Weights of a small transformer language model: 16 layers, 5.29M parameters.
MLP neurons of a small language model. Each row is named by its layer, matrix (gate and up: input weights; down: output weights) and neuron, and shows model dimensions 32-127. Each number is 50 + 15 x the weight over its row's rms, rounded and kept within 0 to 99. A neuron's up and down rows have the sign that makes its largest values positive.
After each neuron's rows, "fires in" lists the words (lower case) most often at its 100 highest values on Wikipedia text that the model never trained on. A number after a token or word is its count.

L10.gate361:40 45 67 57 56 61 49 48 49 42 43 59 64 65 58 34 57 62 49 63 34 25 74 28 49 67 59 28 60 55 32 48 73 42 54 53 42 32 48 56 40 31 51 75 71 53 52 73 53 43 45 46 48 20 61 29 24 38 38 40 34 25 66 49 42 27 67 39 70 39 47 42 63 31 53 33 40 59 31 67 51 61 66 27 33 38 73 66 46 46 51 36 49 39 46 52
L10.up361:46 61 51 47 36 54 66 65 82 33 31 52 29 73 31 37 56 43 34 25 51 41 86 50 49 65 37 39 72 53 70 49 56 48 50 44 41 76 42 86 28 54 35 34 49 68 66 50 53 33 34 21 39 67 67 28 36 58 55 53 37 38 58 39 60 22 66 49 54 45 47 61 67 58 52 65 69 34 40 77 42 60 77 38 72 72 52 63 40 42 60 35 40 75 39 69
L10.down361:50 47 69 57 46 32 30 39 67 64 40 51 49 45 73 39 59 88 69 67 29 37 43 22 45 40 45 57 52 46 36 34 57 26 43 60 55 67 68 40 49 34 64 41 57 67 42 63 41 25 30 72 79 59 46 62 48 37 78 38 90 22 67 46 59 73 39 28 54 59 30 37 44 47 63 65 38 85 25 65 53 59 29 37 44 45 69 47 46 56 39 28 55 30 43 44
fires in: "the" 64, "this" 13, "such" 8, "it" 6, "each" 4

L11.gate295:43 56 67 20 30 57 34 55 83 62 56 56 57 35 57 57 36 83 51 78 33 35 58 84 53 75 52 35 55 62 55 41 64 50 69 49 63 46 45 55 52 52 61 48 55 70 27 47 61 45 58 60 75 45 69 53 45 37 53 33 44 54 77 79 11 37 56 60 43 63 41 51 46 72 49 49 43 53 55 72 67 68 55 47 29 32 62 69 78 16 45 52 45 61 47 53
L11.up295:41 62 71 66 41 22 34 64 70 30 45 58 55 41 60 53 40 86 58 74 48 12 55 67 59 66 65 62 56 37 13 45 38 65 46 49 27 47 41 58 71 42 20 58 55 25 75 52 48 45 66 43 71 56 48 65 55 53 57 31 46 15 68 72 58 66 44 59 80 49 36 66 43 71 45 69 53 53 56 63 29 44 74 40 74 43 80 67 30 41 63 23 50 54 31 49
L11.down295:36 70 75 36 77 43 39 47 48 50 59 60 42 71 10 43 71 77 50 37 69 32 43 40 70 44 40 43 54 30 60 43 45 51 63 75 45 57 40 55 56 62 44 20 49 70 86 31 30 58 56 31 54 57 40 49 64 17 43 35 39 72 65 60 46 15 40 57 37 61 55 51 55 47 65 69 45 30 21 42 47 71 26 46 58 64 48 44 70 51 37 38 55 18 45 46
fires in: "this" 50, "that" 13, "same" 8, "each" 7, "such" 5

L12.gate83:38 53 47 30 43 53 28 31 50 30 55 47 09 56 35 67 45 46 14 55 37 51 53 57 35 46 30 35 47 51 53 58 36 45 74 67 62 59 61 50 57 58 36 50 36 49 49 30 62 65 67 51 58 34 85 47 29 47 46 49 56 69 58 36 64 44 53 46 48 56 69 60 14 62 47 58 53 36 37 61 54 61 54 52 74 45 41 49 63 45 35 36 47 33 46 40
L12.up83:43 17 44 53 37 61 60 46 61 59 61 59 64 65 38 39 58 31 47 47 53 51 28 32 30 34 33 32 50 58 31 68 42 51 64 67 75 67 39 57 54 32 49 56 57 59 59 48 30 58 78 50 66 45 44 27 55 47 42 61 59 60 76 60 50 51 71 75 50 33 43 20 57 22 39 34 90 55 50 38 52 52 50 32 61 71 51 61 52 51 40 56 51 49 73 32
L12.down83:65 60 43 46 31 77 34 29 69 35 53 32 57 57 43 84 78 61 46 51 50 54 33 73 54 39 55 47 51 83 59 62 34 37 34 24 46 37 45 36 40 29 61 81 53 59 50 46 41 32 41 46 66 46 42 78 62 53 64 31 74 31 48 63 77 55 70 48 28 44 47 14 53 49 54 48 41 45 39 72 63 76 58 35 28 59 46 39 51 35 48 38 49 82 74 34
fires in: "would" 16, "had" 15, "has" 12, "did" 9, "began" 7, "will" 6

L6.gate95:38 44 41 48 55 68 30 76 35 66 45 59 41 52 40 53 50 80 54 58 37 45 43 46 71 33 59 48 44 47 70 44 62 49 74 48 49 49 45 75 48 60 29 48 45 57 57 52 47 43 48 42 44 51 56 56 40 66 36 67 46 48 31 49 25 48 62 55 63 42 72 51 48 43 77 40 60 50 20 70 28 50 60 46 35 44 68 39 47 70 53 31 45 55 34 09
L6.up95:36 63 42 47 46 56 22 54 49 47 48 73 50 33 69 35 25 51 49 31 34 48 79 52 48 54 41 65 48 23 44 91 62 49 42 54 60 37 30 67 64 28 51 45 73 21 44 34 49 49 42 55 47 17 55 83 18 48 50 20 58 40 32 50 55 27 58 53 51 67 47 67 46 51 76 37 51 59 37 60 36 23 65 59 39 56 67 62 65 36 68 61 65 54 34 43
L6.down95:35 58 42 44 64 39 36 63 71 54 58 38 44 53 55 78 52 40 24 41 55 54 60 36 54 46 65 32 41 27 27 33 50 61 57 55 80 86 66 37 31 64 60 62 44 60 66 51 36 18 67 66 35 55 23 63 47 53 64 68 58 67 52 42 47 64 33 62 37 56 70 34 43 65 59 84 72 48 42 56 37 38 62 36 22 74 44 45 60 46 46 46 65 49 47 59
fires in: "that" 21, "this" 8, "southern" 7, "northern" 6, "such" 5, "atlantic" 5

L9.gate180:75 50 59 69 47 50 38 28 49 59 37 78 67 63 43 40 45 48 52 37 46 53 45 50 52 25 32 53 71 61 54 39 64 29 22 66 39 41 58 65 66 39 53 44 59 31 50 40 50 65 35 26 42 46 47 29 35 34 27 26 57 36 58 43 50 43 45 80 42 75 34 68 63 26 50 33 49 53 46 51 71 57 31 60 64 43 76 58 39 36 54 32 29 67 56 41
L9.up180:41 45 69 74 23 43 37 38 59 22 24 45 50 61 38 43 74 66 44 67 29 59 83 39 63 56 34 42 61 69 51 22 32 43 48 57 32 13 82 05 74 48 36 23 70 55 49 48 50 54 38 53 53 76 59 51 52 49 57 59 71 50 61 45 45 50 46 31 37 34 51 34 49 36 36 29 21 66 37 30 33 61 25 54 61 54 49 51 41 59 38 33 41 39 66 60
L9.down180:56 50 47 64 44 78 58 72 52 52 66 22 27 61 63 61 41 39 43 52 35 63 55 75 37 43 88 60 38 51 49 49 55 53 42 59 64 73 36 47 14 48 37 46 52 57 27 72 66 38 45 40 64 36 51 48 86 45 42 34 38 66 44 58 36 26 79 38 53 51 37 55 58 41 68 40 60 44 49 33 36 70 55 49 39 74 89 43 42 47 88 71 20 76 47 56
fires in: "not" 24, "that" 13, "each" 12, "the" 6, "now" 5, "telephone" 5

L9.gate419:53 68 67 47 38 54 54 09 52 66 44 43 16 46 58 28 38 61 48 41 50 43 33 55 55 43 34 63 50 60 59 38 38 40 50 58 22 53 58 71 61 23 51 78 70 32 61 49 62 26 51 34 43 35 72 70 55 43 67 52 50 60 55 47 37 64 75 32 36 42 37 36 18 56 40 39 65 58 46 14 69 31 42 51 31 45 40 87 36 47 23 27 57 36 64 61
L9.up419:44 62 60 52 53 51 64 59 18 26 79 10 47 69 81 63 77 41 48 53 89 35 41 59 69 51 73 53 73 63 73 73 19 35 48 40 74 31 35 45 66 55 37 46 63 53 63 63 35 53 84 48 65 39 84 48 55 51 59 72 30 30 52 65 42 61 51 45 33 61 49 46 43 65 63 44 70 73 45 48 35 45 53 47 39 55 49 98 71 34 17 59 69 54 57 61
L9.down419:47 68 54 57 45 54 31 22 41 50 67 44 72 61 38 51 55 57 59 66 43 36 34 00 55 62 38 84 17 23 43 81 43 57 55 45 71 26 49 43 44 33 56 77 65 46 74 51 54 52 37 52 60 72 40 50 65 23 39 24 41 47 44 46 35 31 48 25 55 67 37 40 35 50 81 57 83 36 64 55 53 47 32 53 48 27 42 58 53 54 40 48 64 52 35 40
fires in: "was" 42, "became" 22, "also" 11, "is" 8

L6.gate352:84 42 60 31 48 55 43 31 45 51 50 45 59 53 25 58 43 31 36 31 36 76 53 88 50 67 34 51 35 66 58 30 37 74 70 71 56 58 08 36 63 46 28 54 56 44 43 43 43 55 61 33 71 46 77 42 64 70 46 53 65 39 51 43 47 49 73 58 66 61 26 72 75 71 68 46 58 62 34 56 56 59 63 46 26 42 33 71 66 86 53 43 40 61 37 43
L6.up352:72 39 72 52 73 78 48 32 21 10 48 48 51 56 30 42 61 54 31 57 64 80 53 48 93 45 51 45 55 81 58 52 47 42 59 31 47 66 50 48 65 28 42 35 67 63 63 38 41 43 30 34 34 46 43 64 51 48 54 44 62 42 44 23 56 48 52 83 43 59 38 55 66 37 64 64 63 41 60 44 63 87 59 77 63 26 41 51 66 62 47 52 63 43 30 78
L6.down352:62 44 53 41 50 72 38 29 59 38 52 56 81 40 37 59 63 50 38 49 50 25 32 71 58 72 48 58 32 50 14 19 30 53 68 69 37 35 31 55 60 48 44 50 76 53 45 36 30 34 30 27 75 45 49 57 52 56 59 17 78 13 51 40 62 52 40 60 34 60 28 69 56 50 67 32 64 50 59 53 59 73 45 50 60 43 29 52 55 99 60 72 40 54 54 67
fires in: "not" 30, "to" 29, "would" 9, "must" 7, "cannot" 5

L8.gate203:47 71 58 28 45 60 80 48 64 33 57 59 67 41 49 18 52 51 38 41 43 66 61 55 56 45 61 21 22 44 81 50 29 46 68 58 37 40 41 71 51 59 32 42 49 80 22 27 64 34 31 36 45 81 74 44 62 64 43 48 43 32 75 51 43 26 54 49 51 65 40 49 46 43 65 27 71 40 51 39 92 48 66 33 65 45 45 31 55 73 52 69 35 58 31 58
L8.up203:65 32 47 29 28 29 45 37 54 40 42 52 66 63 77 24 63 53 27 46 58 36 77 47 35 32 49 69 42 28 35 73 57 65 68 55 35 50 28 40 59 68 56 81 68 37 38 11 34 53 34 54 62 53 40 31 48 74 43 42 40 40 35 45 35 57 50 54 60 42 38 74 81 65 66 19 73 85 46 38 54 63 76 49 76 44 51 25 58 54 69 48 38 24 40 43
L8.down203:55 38 27 50 54 67 50 44 87 47 54 29 28 38 52 39 62 38 55 25 77 67 59 23 65 44 60 43 54 45 54 58 42 22 31 47 83 50 74 54 57 37 44 69 41 40 53 29 47 41 60 74 56 49 40 40 50 52 54 29 73 51 37 46 61 47 42 41 99 68 41 49 35 32 40 66 36 34 82 67 57 51 72 24 71 30 49 45 62 57 58 27 26 84 46 69
fires in: "to" 24, "not" 18, "km" 16, "these" 7, "ft" 4

L12.gate179:52 45 49 32 52 50 70 20 62 51 53 62 48 74 55 36 61 57 50 54 28 43 29 82 24 63 21 56 73 54 56 42 54 81 56 69 40 65 65 40 59 53 46 61 49 38 40 67 47 48 48 52 32 36 61 48 60 70 33 55 71 45 72 58 35 62 30 54 38 54 52 74 32 58 56 48 56 50 40 29 58 51 52 52 42 50 55 40 70 80 70 35 65 48 62 54
L12.up179:64 49 35 28 49 71 45 46 39 70 26 67 52 46 26 57 28 60 17 30 33 83 30 49 23 32 64 56 32 66 18 37 45 68 71 42 19 47 40 45 55 36 65 36 32 28 46 34 31 70 42 43 60 61 57 43 48 36 48 64 50 64 35 31 45 52 54 67 19 40 53 25 42 48 49 60 45 50 54 57 56 49 43 54 44 43 42 59 55 39 64 29 50 51 52 30
L12.down179:51 61 48 59 32 59 40 41 86 58 30 38 84 51 59 43 70 71 37 21 56 58 44 61 47 58 50 66 51 38 37 38 30 77 39 67 49 43 39 47 48 24 45 45 38 34 60 38 31 39 47 56 75 55 19 64 29 52 52 48 68 51 25 72 39 59 42 66 38 34 67 40 49 73 25 59 58 54 68 20 76 43 44 62 79 70 20 52 48 53 38 15 32 66 60 46
fires in: "did" 18, "could" 13, "may" 9, "does" 7, "do" 6, "will" 6

L10.gate113:63 27 51 43 33 65 43 60 28 37 52 40 59 27 42 38 38 40 62 61 24 71 73 32 40 47 29 60 49 79 69 47 08 42 24 60 45 33 53 59 61 86 42 36 43 57 30 62 60 51 52 63 49 30 63 66 45 46 55 44 82 52 47 64 37 35 50 74 57 92 39 18 62 51 59 46 59 47 64 58 62 60 53 50 32 53 30 45 22 42 67 53 60 73 43 50
L10.up113:64 31 53 46 39 69 43 21 82 40 36 55 60 34 59 67 55 41 27 42 70 51 50 46 56 36 62 50 56 47 36 29 70 54 61 70 47 89 50 36 61 23 64 42 54 38 00 48 62 50 38 08 41 64 54 78 66 41 79 66 63 60 65 55 32 69 47 75 70 62 30 64 37 38 64 53 59 55 45 53 56 51 51 89 65 39 61 50 36 40 43 63 85 50 55 37
L10.down113:68 57 38 33 53 63 46 28 68 20 43 53 58 36 32 47 64 59 67 44 61 20 57 85 56 52 56 64 50 35 57 34 54 63 45 60 80 81 56 35 63 59 89 49 57 55 46 25 36 45 51 53 34 29 40 34 49 38 63 34 52 37 55 28 66 08 56 57 41 78 49 49 66 28 54 43 32 58 51 57 60 56 42 53 27 65 50 39 65 62 43 48 21 44 80 54
fires in: "to" 33, "not" 22, "on" 7, "thought" 4, "notable" 4